MLP neurons of a small language model. Each row is named by its layer, matrix (up: input weights) and neuron, and shows model dimensions 272-463. Each number is 500 + 40 x the weight over its row's rms, rounded and kept within 0 to 999. Numbers have three digits each.
After each neuron's rows, "fires on" lists the tokens most often at its 100 highest values on Wikipedia text that the model never trained on.

L16.up495:571493474545536442527466495502485440497491559515477440521540526500479544522421492542482502528526507530456503523581531537502450499486471491494520558544426521522543484457577465455497525561539513540483503551463474539483490533586554516513572456501407536502532515469534478480520471533506540436554490572536527466543492532493545455534476523538494532475536477558487448585476510442519523448494472415492585522538518563444455458571484474514461423547475598496536592465555531496442536476541540510493489388499557509501476546516550474536496554430469502540532458516454499454434491484474473500
fires on: " (", "-", "(", " $\\", "–", " was"

L16.up1590:448498508540424430455573438469493487555488481458482462462494595472495436515590526492521551436569529498510472496532488510522437480566544440478513471477468496524440507469501534590561468522466466510571537442506492542529460498539422539501535463562515511448507524436582483523509478510556445489518516506505541557475524551510493499472465497436527476434475523537504575509533482414556458448475498443504574489553547575503453472546541473473549475526488442544493480467483517491432488509510487487525447526477439506487491551513457467412591463461524403481598548562470460467580529381501526493
fires on: ".", "-", " -"

L16.up1810:556537386478499533417473475466451606507458516500516491469545542494486487491478483556442457441413461558514474500429542553516503492503528532532501491539538525505557496536489431520479465479467490491457488579471478487534478533554521487490470505502483495457501489485505547491468478473465537480546513519536472486494497547479502444444498557593479579435476524412475502523518503506581438525523483471565425477527566513523527520476443526546506520480501478525490524479495496500439545509482599516485525457517478458547555440470455427516492542481497596505432515516549539519488491576500516537
fires on: " |", " ", " population", " 3"

L11.up1440:505514454495479514517510497487499509496480519481506522600530495504473526490504492531520495486518499473458478437561542515443511459521447467594555534509539471484491498514531517527428435494510452518551473534559522496596405499472510545498509543472515543561468448441453347479574472514523465539458442496520543463504486501519482406566604533450545517521538437482545559487477531493502499462531518523518437472545468514473557461493419521478562521528543467587515545443557612439477532518506475535532509517616520538444506520512546526536510634469454539520500513448509456509555504560515476524
fires on: " the", " is", " The", "'"

L11.up756:510568508503427525505538507523546491539502505525501508523462522469484521436562433495481486536501344495508515507437466566492490426538486532532538443522481512471526501570530497518467518491438531446494549548530532480532484518619516476469483498479514522499532533520502490510477535562451458477562511535512463476437436455418454484485450498513467508511470532554516474544459487511517454479549549535523479493435443579520530513511518577472418591474426525533479519447522566521531494586528478513478493483477513486435523560506538510549463489484440546562489559437522530463526517480486496487
fires on: " |", " 2", " for", " the", " 1"

L11.up1254:562451420508524473535462513463519503551472541498489460464517478496494438479456527541515523488475462495507494508380509509493490471465588499533471481520561569478473461491584511514506492481514519502481539441517473533474491546414517509490474495467560529531493512512471470544473532468476394432481427495440480519473526472556472577490582524514503442503478484512427454559495503481564463520512569503567500565526430547439444454499539563449573508497504526491539527474441484403536480556592554457487567446516543539561485557482527482452486524550493471466482476542524473430523496538395549536
fires on: " Jr", "S", " v", "t", " Cl"

L11.up238:490491516488533517484513450531558490516467530532397502602473515494496503457466529492536524474527516494509468522512495496523506552477501481558541520552470518520521454486530503534495476522531526461558464511474492491491481429534510507578523476503555468438478514457501485539475502479525500507483557484544465519525556484501607507474524456421550431486575476445556455475509492508443579545539525490559526444581525468489527488452548512475508513443494584541490405528448495479540426519432466542580509535464475482508546542443551489492525506450460531499506472427514479523461419557453524512
fires on: ",", " 4,", " ("

L11.up1460:487548408435489506522512500564450539538534551445486493446478556507525562429447530475484477526468503552538427434441500544584532483593534543548538502551580533507516504531499506507482536486459513472441481485462495485475540532439500475450507546526468413509545477514512519527469530577542474585524419446562489509492542468473529455470489490464433499472502467494570459562449490529533487501459532482472489575452497460504524499513555482520613514441557476507565480459529502488516562480454477499519443553523516515560509503458541492448445550501459526497548534490479525472513519534454484490
fires on: " in", " of", ",", " and"

L11.up1027:532502530501431475503486516538514565502488444533501478497467587469527511468491505565502459414520512476484486493425469496532521471484494613495490547491508569509514515518552448464508554563460466489489394493432465488482526595553553501504482455589513498544467493472449534520523522467498545480444489548490512479526471537485526479501561498528508492513475554504547429570522509517596515497545448458555485477544496514497523444454398530469476448503476484488460528525604449518486504482492511515534515487450554500480507517494522539463484535527453522523550516477475451574566458515453486526
fires on: "|", " in", " 8,", " on", " December", " each"

L16.up2231:506525515574463520524466496410531537466467532468491538465502487505501528510518437539500420488523516496552569564536436522488484541444535452536439499504449513488507512559518433501539548533525472444513518431532513519478544491434447525482423449423518548491509517596504516492498483438516494539461517493601524448473474488474449420534501479537460532515448504560497510479445544509490566561520480523533468502521395454533524538483506547498518507513489499490498603498542615491458561529478450453522518511489510475493435453497583512520480456468487547483502427445545415552533449515520545513
fires on: " ", " C", " c", ":"

L11.up1947:551547522504486539490468483523585505517498544578470477453475523526511466556518577553430432503449505449476453568498496517485431504511503428524472466469441527509442429428479464582483495519481523527507521467492534515436473473584502482513463510442499476513504491505461404505583462555456484463449529488497446558544480520517520468499508462546544539462493503475510502545433548443515426441520502534582446522470580475483524426443482488418552444493490563585489553448538513508520493503483480428514440468529446506513483456516485542538571518560511436516538536515492522445523511602531472476
fires on: " |", " the", " /", " on"

L11.up628:530472471527511547480473546547540474553531493518463463510445417490487415462515505514471528480515537551507467467451471526518473505584518518524473476508515513534499533412461401604486498527447460559529508519544475482528473510463469485484545557466485431490452478524538563533513498459568522489499538509483529547530471494519455520455494496499401445470466505597487541472536495509483514458545504499500494516539518489480467468538435539469471552488477598527509487525486503443463528468478504488526549434509421504564516453502440481527488430525552496513523498502480502489497513508570529511
fires on: " |", " played", ":"

L11.up1534:523595492474529467552518511494451472514489552484460495533496459518518512514468573537467498541577460430500501496454498512533490563540530558526488521494514510464447540528484504479522513509539472495506470577526494420509524515524490516518506506488517598512510474527478458573482472497529489552522532536465553442513542420568541492505479484511484462431552529492472469484556495467505465492488520534533486442571526526527458427520539440541545495470531479531471517560447498462549562477511558501536489548513592503446499532506515435535437478501474591498520487479472559441493439503558504461
fires on: "\n", " (", " \"", "—", " '", " $"

L11.up721:505565505478444510514456481500474464541455475502536544495539519533462547498517478512481478489490494533438522516535439530515507453487495504491493507502532467546488524573538523560443462467549532439472454426545544525496420539510557449450528424565456488573517492582476471542476491491510556461521540452500461467564483531531522475467456535493466524532514472576461547468538506473468424455520581500496487502575529557501512467486505561493480558498576530479500474436503507548515535536465449537475551462483492492528544423570508470487516500528524491547468439450545525379499551553495547519
fires on: ",", " 3", " 2", " |"

L16.up1973:449507468543519443490469533451491563441569525485504383538559521477478533497554546499521504515462564548465506489514507564527482450487553525482526556481535577519567546485507489525548494542493456476498475526539496483510497460448461500559487506467522483589533501525451495439593501554517519445508513517500542508492490520492464482511471525537524500541468486489458470492512485484546516495548518507494492493459528456573469478507516573480491492507498481518562511476472445492479428537490480470465476490514462571542481459521479468505498478527523489531427462464529501485359502448532508463
fires on: " |", " -"

L11.up1453:493479534490501509549433536526474504503538458470559415463472421485564459476581563498519478581505549484481516467482430507563555433552485609484506487508412582488561481558541541550475479486378497488492433424470494651516468516549529482492497438527486480507473447498489566448450535482461515504474436441494521491486493499469509498503514483559516516530515550479453431470488449541562433544448510526515533520558495549539473483477493500459462539489369473473586488559487525444500580476446532456541496441480512539594564517488553455519515526497502503556464492497542517521438474464513481527
fires on: " 3", " J", "e", " mid", "J"

L11.up225:490444520509459526404499452479559553552522519493447470468496533519500523492555529413446491488372497482477495486527433478482508512406477484505532513488564470593514445487470504483471576434505449445480558554480524509542458450523608507474510483465515530552566485488526483469554505518554547515545519546503543566507522479508475525545521546550466500488462419498518519596522498490467535517488494532474426481475596498483554483471456553518513424537523523489518472454518455462451460525575486445562518459517505542505500535464457540494496603468542517483565468500552514478558491494479457466
fires on: ";", ".", " was", " to", "-", ":"

L11.up477:515513428522497501540453443499477544443473486475510467536477553507421489485477454523478518544529502493456553529452446494457484443498485546513521495478383490488439539435500522508463485481507569517466473482498545510497505446462556529454465478497469585439497510492532455553540518508487425515530426473492510521424471448508494475477450514519466464524497566508541485535576468461476559511516481503489428560465545457546554506471511494560489511555514420453538519476555472496545546463411550449556520517517535578492503448481507525502509529498421525478565472545493472464548535552588463464
fires on: " in", "-", "born", " May", " early", " mid"

L16.up845:417513459498466490526570507429514541555545536504493502547479556489537521470477494514503475439444491482526505517576563458540468523488470524532434417498562529504432456480479484503503490416497503494528503578558460582538491565435524496496524435549539459485501523530494475482505508487507535440555520528549464477530558485563546464483508504379511484460519506584494463488544452504515483452506499463471457457502572408518486508521472483489541533523593461502611532577581540493475475547472560509548452459490489454535548519497545524501593461518480514460515509522527511402507402467507486473
fires on: ",", "s"

L11.up920:494495441424512531513496496587450551449418551493488492537507519502482542541543492515561513515516490524459489496508517566559498491488491469497501497557487544472549497487489651496545465439549462547466511490495539521533479466498478496470531516545498490555523489428497481511493426504579465417497467543464545427574506533467501477498455526432466498448530500542495475458457531428562424513572548529533484448440513509473487486473504468469521486478458485505518522486492599493487402575535465525504519492455492479548589583529503463546526573522484512485387523510521424580528448529465460473
fires on: " an", " most", "\n", " and", ","

L16.up363:513522460588493532507487537427550497525495558515498517504515520616477443571520476523475408503491501511541455512515468514480528485510473546513526486538459466516528441469502488506458489480572510508463427465519516501510524456511511467481534556514488506528531490429486514498479520483570465565530503526474488462581512434570491431538566474516510488521555545516553515564496490481419507495528457539506515563482508608541539480548499524525567497467542447519481491578496524479450512495485556557443517494511533500460445463500488512518515494493493488448452579497484468433475474544477484579
fires on: "'"

L16.up749:522628496619455485518497503529467470504487564521521529481549631505499573508466429508499538484515477499541547537499504533498422541519531497518528432540549450489535564465490487456488472536542461527490529486498481465524435526448524476487484508476411504558529476490469454470459440577478527510472543514452472422482478479486502509527481428444559562368508527439504528471478493552492586513489512507535457510445490492497476516506477539550526444497429458572531547471495524505541530484466489533514468511466487497439503458451495505505431473427484477472532508479509515529455484556475493483
fires on: " |"

L16.up2280:495421378457521459440458484470513606499527512493470501554508486464455498478526573555472511512398471508473480495511471486552453480481493501513516477552432506511549578447517495527477525518483508496541536498463549484489482524527537469551501519534499537529483469484553495534443491488515556525501492549461514529512541456530562525459497483497553538503549514480453459504566460497499453451475451402518460443507512552474540462519396475490553500436550482458433517479439521473566452494501530445487553503461457537487508442537419565503609467484486575488514530438536465470473476416498454507
fires on: ",", " \"", " '", " 4,"

L16.up1668:530513522554567454524534469446433531477517409544462494507480531496532483530507520530465487488478522500508488506489530532535436468533493549530482481460544522493496483562521506469483530519451522535552492482522502496466491588601510582549522471506498457495503545528475441481476480476535486439473472490472545533533524505472571535438417530531500572470507478525495478533516491565508539512432509513508549504442489532547481538469533488478495513546484416430486616517487580536548519452491488521498432521496449569452479539551490483471501522414483511529448450509505522556464522459490510428
fires on: " |", "–", " 3"

L11.up888:521528513523506542510531474505479522538529505507559548506527482547501471509472487554528494446410519466552478526485514573595567530534464471380456462473504491471496504468509525454443547477461489580579478540512519536505429491493571510450500493474498459472485627509466539434605453496514545438482545553515500507492509521527513531505473550499548472451481527542431500450515509453486475535474522511414479488520505470474504511574520443423464518479509557544490492485471453553542490533517467573527492493473462539576555457498465526437512503484452567516511457482547496451507535523520499542
fires on: " an", " the", " \"", ":", " |"

L11.up2169:467542470476506465544557494556405504531512494501537536525489422553492531490527438560494482519422460436505547486479439467550506489499492468442413485515490520505548515533518462465500516507456524507488557496466437539488477521506507545564492513413536561525545496541471507520562443498542531552506490571485498458470542471454453467440498532481554481501523518462517543461394478550511375461525503552496507545406499529510506467509420491504469538524493463562521489477459504531545526531531537498483495501622502508541536529534500498519461566466501501542490520476522515491408503550558526448
fires on: "-", " \"", " on", " when"

L11.up1146:494447484497540435476507467527554545532404498508427519486444483533548429563502511503442523453536457493459453511467518470464466530484401524496504569498520569507461501525435475525486466466517514497502497413491419558472489550487533492580379521578506502527477433461455426510519428453501490467488534466449510470541506453524507542508533477510389516581504502482434528529520522504439515559480510492514491532461568498483496480477549421530517541552485525490459538555519518514497456540577483468489492489477509473478511476507521489505516421530556473478442523453484471443471491486445463525
fires on: " to", " and", " in", ",", " from", " so"

L11.up287:527587510499483458466501480512416453535508493582478555498558506491429469529476483535477502505498478488457511505426477531484446480451530485486517499481533497511476456420459490405477592471491538535506519457489521578454497481490459389479495479516454426532492543565484497512517560437515514459502533485486487621512463530551573478571472529517484491471557478483575539482455561510532498475577536563486536476528508548494479491528466497431509468485522629554455538486562497526564469549458456497564543479550494488544586549527536566537501469476431568428519508452498531486448466465531540527
fires on: " |", "|", " number"

L11.up592:496466531444470504534502466457470478479543487477572421539504547488486520456424523454497540578473520583499512426469496468482530490540477476538448586554530481536543549475484478525419465512523494499524516549498499473551563456449477522464519417543516501483501563480456544476491495535459572514466475480509533540550492548566458518425527474486542518495571470469492475481499522434493530595466550487413446469513467412486551493495469510512466500468545625444425508526417538478455497493454461534481477512461494531558482513433454480513489498518473502512528440500485503514517588501467543536
fires on: " |", ","

L11.up1443:485510413442524560508506558502504487534532488485491486450482466480536498429492465574482448543466557497543466477514497515516445473529529475524580558506445516531544545546460497499429460545467496507483482487486513499500511488440543473439499510520513536528392507503508559509465463549602478572542415478470518558469480499518493472483493486514441460489516459500635475504507510501426488544395543514550510533472425422469527533508497448497578561518481496424525548497470505499512471484482455538556525467488485502533493508533572500521526503484482460554487461456458496514509578510477541532
fires on: " in", " of", " from", " at", " |", " to"

L16.up243:494564530553456541508484485481503571409491562476518494465518503498439527475459448496526480422479472519497556424470562464454497524518477438505476515501440499518516465494484489484450477480494503547426445395516465527494509453559509527457525535440470549498501489481474470526527489469472514467553536500530531526492455484437505470482527489456483448523492553519509498485519458503481463480472523522494454543571487477480470508503447501474449477493435479411454404538568525480529532494542492529510507494505581529425464526505550470403511531542457482498512514484517536449558515502529497457
fires on: " in", "born", "."

L16.up1966:490430479499502525565540542492456443456518474469511385532477455480432509478550482507544432485509501460476460502485555529464451485469507455517438567522429470452519487536552514503495490558546578550485519565513462552485532415528543451486437495504462495569536517478511417560488520578525494593507444508539531500569453470525478446481485480536520556529409499497516511477551425474497406469544557500442521460429512493499379440451552470525564618483531461448500516480543581492473450632478480453495505515546464518529510474467489488453520512590532477554474556512498531402546521475493470503
fires on: " |", " was", " and", "ly", " chart", " not"

L16.up1031:472578461509458540503447547469540462540552524517566505532534463489529543521430568491431534478475496436512491501479484577458540446530619565433530447505469488532504470479532523476464530423508464523501518501520532521428548499452487512496500522511467561566530501529541470546531465469510520457453538491434446518423523490518461511440431528527422495565483461484518498497504502518496469484478423503522537476507531439468511505522524478539535534536439502556453531518551573502586456466462506520504471436455521600475503522471469491462482531522459512579519487576486482464464515487382522484
fires on: "\"", ",", " 3", "\","

L16.up1534:490487582511491493493447474421488484551438510515477535546443511529535441466531490504418498521488519522486526518466489507486517516455431522572476484502533591478539513491501558454489543581494553493456471460519536484488505472486504502472507576449442464455476486445510498509522560545511509513498452486438517529612551524506547450509478481480477501506515485459489516459496456462529494504484496543460416483520500521593440524510539564504457546463520472516583521497526534546578490481461435450506518492501556505531505459474477477516487512533529468496474525531513566497564518435567590526
fires on: " |", "-", " high", " de"

L16.up1508:436525540511515490637519431457519508549446555500471492550468538530522477493534444537503514525510500498458491531509505472528490493550537569489477509511510474471486434553450441538568441569533462469450571510555500471557537503532502482556480512451458527518472458522513529452497490511507500509546581559559566485553486460496510446516456505568475504531499480541539534515463440448590505536546503460430467504522488523535518487549491476503461449528433484504561492503464486509434550485502547421480519519536479536477528420447515463468511529465481513513529499553551447518558561526465544456
fires on: " |", ":", "N"

L11.up1201:481485495470550558462499634469510575470471485477513476423502495493528530477494498422512480552509519522466439493535506471456477498472521501559516562522466520492504538491555470557608505566495467513476505495498518514486496517500560382503466478526407606523494536445497495504555465608551514449551436547487509481456449513485503487506497494497458475495483484507563503507546527589433568481428427439436511497513487507498511501513513439504542449551484444500524528523527455525461499463445416445542514451486518514533481563478496508516581515490534473493530479504560516533512443495492494470
fires on: " had", " has", " have", " having", " not"

L16.up128:496562519506453483510502547444509444448477544531484490482552537517544447471431554531542522463489483574536466511486477558512479477483440468448474559483518493531508501475538478494457602524485478531510504530574557535487566456447514514475500492444503504563518497566481491507555522522472516488424490506475507497541542457476477533441497539467542517499435471514516483483438554466503477444523484511426521444569489572475538561528552510523470435493421513427549496523419503609499534504522521484460526517464427494461548484489494451469510496608535527477535517436449471469446518467545565538
fires on: " |", " USA", ":"

L11.up2105:508503520481538445447534458508519521508457514551483449403517506517472544409483511528507453512525503459467488502469513511495444505526509457521482429525517537493523473556481443495520491503533554519481438527519522505580418449543547457449465596490455517525530575514447529439454473532484544538489553537498584462572455484462421549490484478533438470485543476543465556485544486421549508464535503581437459523471508483598484472444427479496562426534511529422520486506482486498469406490470537517479453508382501495495477528550497544512474560518519495455505579558486433528523449526579475473
fires on: ".", " |", "uk"

L11.up354:531548489544525485501562470489495485517534507538501403573534483498506517501519547483542502431489516493489514512485501492455475527490550489463493455509478567478526443455582531485585476537521526528494466465582521478498508472459414545530483521506507429521518495433463521546426518535567460514523465490425463497470478477509499437542521452522508475515530525502498532506538443505539528435539525521538520511498451540586481506480521453420537575481408565517466487507495534494472508553516432571442504461558547547456496481429441477494561523464413483539393511507468472561446508521476526476
fires on: " |", " 0", "N", " ", " 1", " 3"

L16.up498:475445401515570455525473446469500489543532450499533488537614494513508543517459494494563465630528496513481545565415485492528552579527515530507499574495538460553500470495503558519506506482466475497490442503492528565547529568494477517512459460507482492570563560489453381445502469485507469472470529547427509544496550527460520488503495558482494489511494496495475539467476511438424413487522505557523513518469447512428442459537537507493478556501528485463483506472469503548506434471408528549467559509502525501466430538530544513529512483501507497507458459453556493531450542450520545462
fires on: " |", "-"

L11.up43:543486494441452528464413545556552511452584481510431524439462458436504545474539467449479544493501441478567504490527532487527501501564490448527464485500450509566535511564438501495519521513466486495475516467464437526554442449469446531488449442526634518443472517459479525497517433445542480469514482555477535496531435479517488474555549472516507559520401520527463531466519513456542478510546440569515478461507557396466534475498501508483497587511528487503516494515485460481535525495478436516472463531406441523507514556542481452500449488491479607521492501473538480533520486566466512454
fires on: "|", " Democratic", "S", " Mission", "F"

L11.up938:480511469506496550470500514507448479468508516578487499517515512569523516511544505472486477505507476511507436495510482443547478517476469469554623476623487476444483466529491558557517533565484514479517531445504478486563480522478540474512439481496491507492443483540540447452506512482461502499415549437436422544488530432490508497539489468477446520509505478440502540446509495473581502510509420456550512469537494547445532484527521530415533556520519495518547473555493517515496479524513512522470479466540506494476471455495439545491469487465532476488546475485561448518467517456477476502
fires on: " "

L16.up1298:518534487483440499481510441555438484503460486439437483541539559489552546561435526571462452468478546504424485548445524496546464531562471464489564508540432511546454512445560370458511511534509556426552470488482547516457496538427469526450504527491519479598469435530465534502491532522448489526517490478536446444574437562505478523551549534469502510459513476502482498499534468592486452459516543541518515474439500524484515519584560537476481509495457441483456558532522477544485513535464500464497452485540461524456491512511526458509535541501486481545520599527497505538486486524533580473
fires on: " |", " population"

L16.up1229:544480516477447491495567469474471525477538566502534505499504471451519502478600526591497468501440515463496441371549440535521506477457520458460563523597545582466493489500488570503515468535514475554511490442502486477465479491453516487439506484494503452522512504512490446473478463503587476479503465561469538486521457489523493545525473468472537452523464428487466529455488470513531480477525564493487510473518543518550530518512514518472497481476464483457437463504597541609578472548491456495461498535586532531542489433536523489556474509508537447471500493554444495498482463515507508483
fires on: " |", " (", "N"

L11.up297:501538540543502465487531516482504479492518559438496497489517433489452562494507413507456555450545543465494565552446456436505533568502499567576597464503513381509484509451473514467534482484518471484577439506470512603564499512617517480454557480485507548535498562502534461510492518519571441523452495476488464556484470549464501463498459519490536458489451524461466613505434429424452465479521557457443504551436495554517480488475497537406498516498551507527516577469511492451532390469408445521506563503480468492507484525546499564530498439550521506446499546488460425430488490497523534457
fires on: " |", ":", " the", " —", "\",", "—"

L16.up2235:520466512432458509419496498512557479473492496502452507487521482449506508512525488466440511563424549536506500543514523475509553483478446465519524471482453495438444508483420506483422479492474509508512518472476500567517485390461488561512558497498518517527571466453515477432519497486414460418493457556496484474466486497451468547493466518467512516547489552459496460504543498511501496551546498528535528495434521464538513478449471507518449473519523490526512570521557456482408479497505512429451493551480463543544438550480465527442523519534377464537525608490485555512509462552505540560
fires on: " |", ";", " on"

L11.up1040:530430469537477469407431436472519436452484509499518543506494461472581541437491478428489570479546489522484512488502476487503505486509522533539502507515455477400493578480456554507503533444444552528482441511500461572434464490552521483456474498477484473516630545468536505563489453439510575509450455502544456475562439484552524597479543473494489478478489500552543493524442455466489463559527490548484483491472472581509486502439571516480421528477512412436536498474477530562441518523533511559474466547466499505505565529506525521471496471470431545560530517509447492508439451512453517481
fires on: " as", "'"

L11.up981:472476566450430489510469488433408523475522560529476379550555486474553546442475541503490494500457536440493490506541480489495494535542544438507497491565459524498523519533631507474507527520518486471506506476508491543506543464471538569476476462370444506492473519542490490553539528511557455518442490540516547516424458490453521483462569492469484485510484461484405522512445549517506498470458495507558497504447640458535447515510464506536519562523505474379471451489567442537425481577454361496520546478507483452505494518491466488532474469543489510533494470505509513482521427464487487523
fires on: " the", " as", " known", " for", " by"

L16.up67:453454513412491387457610478473532519546463485530542474626513513511450481487508533495479482505474488573513523574452517473495526460451490555472552468435502495542474459430500542573500502530497500539477548528507528473541440486475529476540560484550484533505544497526480452517615461427585503597520464526468453556559583488514483498563552520485485455505442546465541505433426581529472536453478575467461485530516515494485497424559478469476537514561516636541516505463604488477547411469490428466454566547491524505511470553494415521480476514519514529471527552534540568475460529519542550532
fires on: " |", ",", " -"

L16.up1595:557559501531504548562479535463438439451509569463561519574505536523502528522509597451484488507479437473513526499486453514465524383538493445567501492472504513545472487542467547457504508498513461471583545524482506533468534491492529423528512515412468525491485496470482494467484500492530533539473485548396471483493392484508575496468483478474373523526517486527500523490457566463445516537462473519578590406505498434456434508530495521492528579479523512488487465536595547525513426497543474477561490417420455503487496494492478474502495554508485548494448449556476500508498439455474560490
fires on: ")", " 3", "ulus", ",", " an", "\""

L11.up2133:484466553508458530483492511513523451475524554523548512496456530507499531579507538529417485503511519451573531578528483497531406539556587490544550477600461493473509430564484508510435441483456480502472487553505458475542511475511523506564552470566487509463552528514500528438512423476440485542458454530518529501473569435488554468530454472516451474426551447524494497490459508479432507529493523451485463478520461449521501434471443462463500466513512495450517480481512375585504506552452521499448512503524498477454462498484495483522508565507500550515511488458498397446511513472521503554
fires on: " as", "-", " \"", " the"

L11.up444:448521560500576518449425516497527509416512459496531438526491534517566479588471497490537481466505558496542520530459515497557572504490471492552419485468496463511460502484452546454478507477479391510434431490532565493550531502490506526484574458485516489487551515537505449495537479474494492478520523485464511489463475520547526395466526540558477420451470509529485582490465486394528539433448530487437504514537489476468462477488536443498477446478527534578535529529542418531450561480441372491522538541519506517527490461543489493479479477491509458500412500483528520505489493545521452509
fires on: " |", "|"

L16.up461:589448558451484503502493503477503546560579615479468537477509489536437571517531549565500454527481413468522487560532517458518402480518465476534565463473498513489518430532532511457523469483497537492479548531530495556590460471530464586405466557499524500548519454467560511501566472426466533510501549441536556481458505511470501513442487510461488489529475483482526468571493494435492506456526484439494498454506454468442518520522514491506525541524465508463499452541483467500524498497481560538517502495441561464452472524489516488531522489526481453426547536493553464454442567469384536508
fires on: " an", "s", " "

L11.up1154:515456511558501455512545561505441577537564428430558472470427531439485498491530483445531471511470531498455554447579572464531504522572506448411437488495549512479550487442498473548481483531471577554466442515521498526600545505507482538573489504429483556479530527511517548447530505480499455521444584470545451541533500520506515524522444408475428557446559499441481502515477461450483473484439531472453515447619491505551471523446419516455500514440495497474497530530497459476525503482475523469501484480527594531518497535506506594478511553500500424504494543517557498479548477484525484485
fires on: ".", "jo", " FRA"

L16.up1476:516480518479536508501509541479504504436458517514445527477516503566524468496507488490414520494475503493492504543467537550396512533500572475515457457490496588497503477503561506480570511547511523496456494546535466586553512479492477610511533502465440552489399514516528453479479431579531536523491486484548507515506519520568577521530551548448494509527544514485444533541492494501526479490466455483506469511499502488515489507548512498554522379535519542513474552535433419537553511546529489497543501500500477493554427496503526459500442564498506555552539544567494531580489448533488493436
fires on: " has", " to", " have", " had"

L11.up1288:561557502506513550550527455524477541480470565460487395529447506513394475458501473533461498549550516625465534505527577475477478391511542459520546524485427462454477499468453494461453489536562439583432447422514452508491543459524567509470493484463495573462455481521504489515467475490522530489540480505501533439396439492478505483478540498432514477497505545506541517557508453562520499503523418534554471499537475478579466528503489510532438482476501472421531491444446525520537513536496529478562532450555578507440424494538550557470474532499471455499554535455485508504510549498516497544
fires on: " on", " in", ",", "born"

L16.up118:431482542533473427514473473470567487491441502503483523459506496525474523481576513498488479493363550545486488536514441403527515570453459542476467611459519613527465520463486470581503521482567404512480449566534451542504436506565498455543479423467503483517516521491531479415565495558514537492503482499435481444573480467507484497541474525490550473480450481499469490490498536389513541527494516515468469456486484562535493473546582481539574491522531493481489473561558512537482483519525490454458515555443517509459536509546526467560471526531472466478522485447536429530545452497541555524
fires on: " a", ".", ",", "'"

L11.up333:489565479474446420459502476563513509474543505523494519536536488505485498526532432501468462519493539555523502474529474561517512443450478579477464438542444511520486454431478540446511437535471459533455430549514419456481503529534500538434513508538522457419513482503532457524567522483498541442573483484500515451493430461471578501524574433522442490505521597470412530547495527455515491477461544500490519511543429534480461493445460425572499524468498430498486487463559489503515457478492430507615534528490526533509493505521521442481552456453509494516414472501420407508496540506457575608
fires on: " |"

L11.up157:565526472532490498536533522492528523519503491501537519502489529535520557522483541530564401509408469530465475559587477472483485465491576444488521495525530584524476510465480409461511541537474512512528498503485460518491515548546540568506458483520457477520500522455532553540520387515490546478510570475448479539499496542461497436501570472488477455448466500488490479512505562472421469554534511537488520462484577472501533478467470531492530516467448485451476478502497507473534538491419442429382497506540497507532471485548449493575505479465500500476540416489454434439449526526529534466
fires on: " the", " name", " called", " as", " named"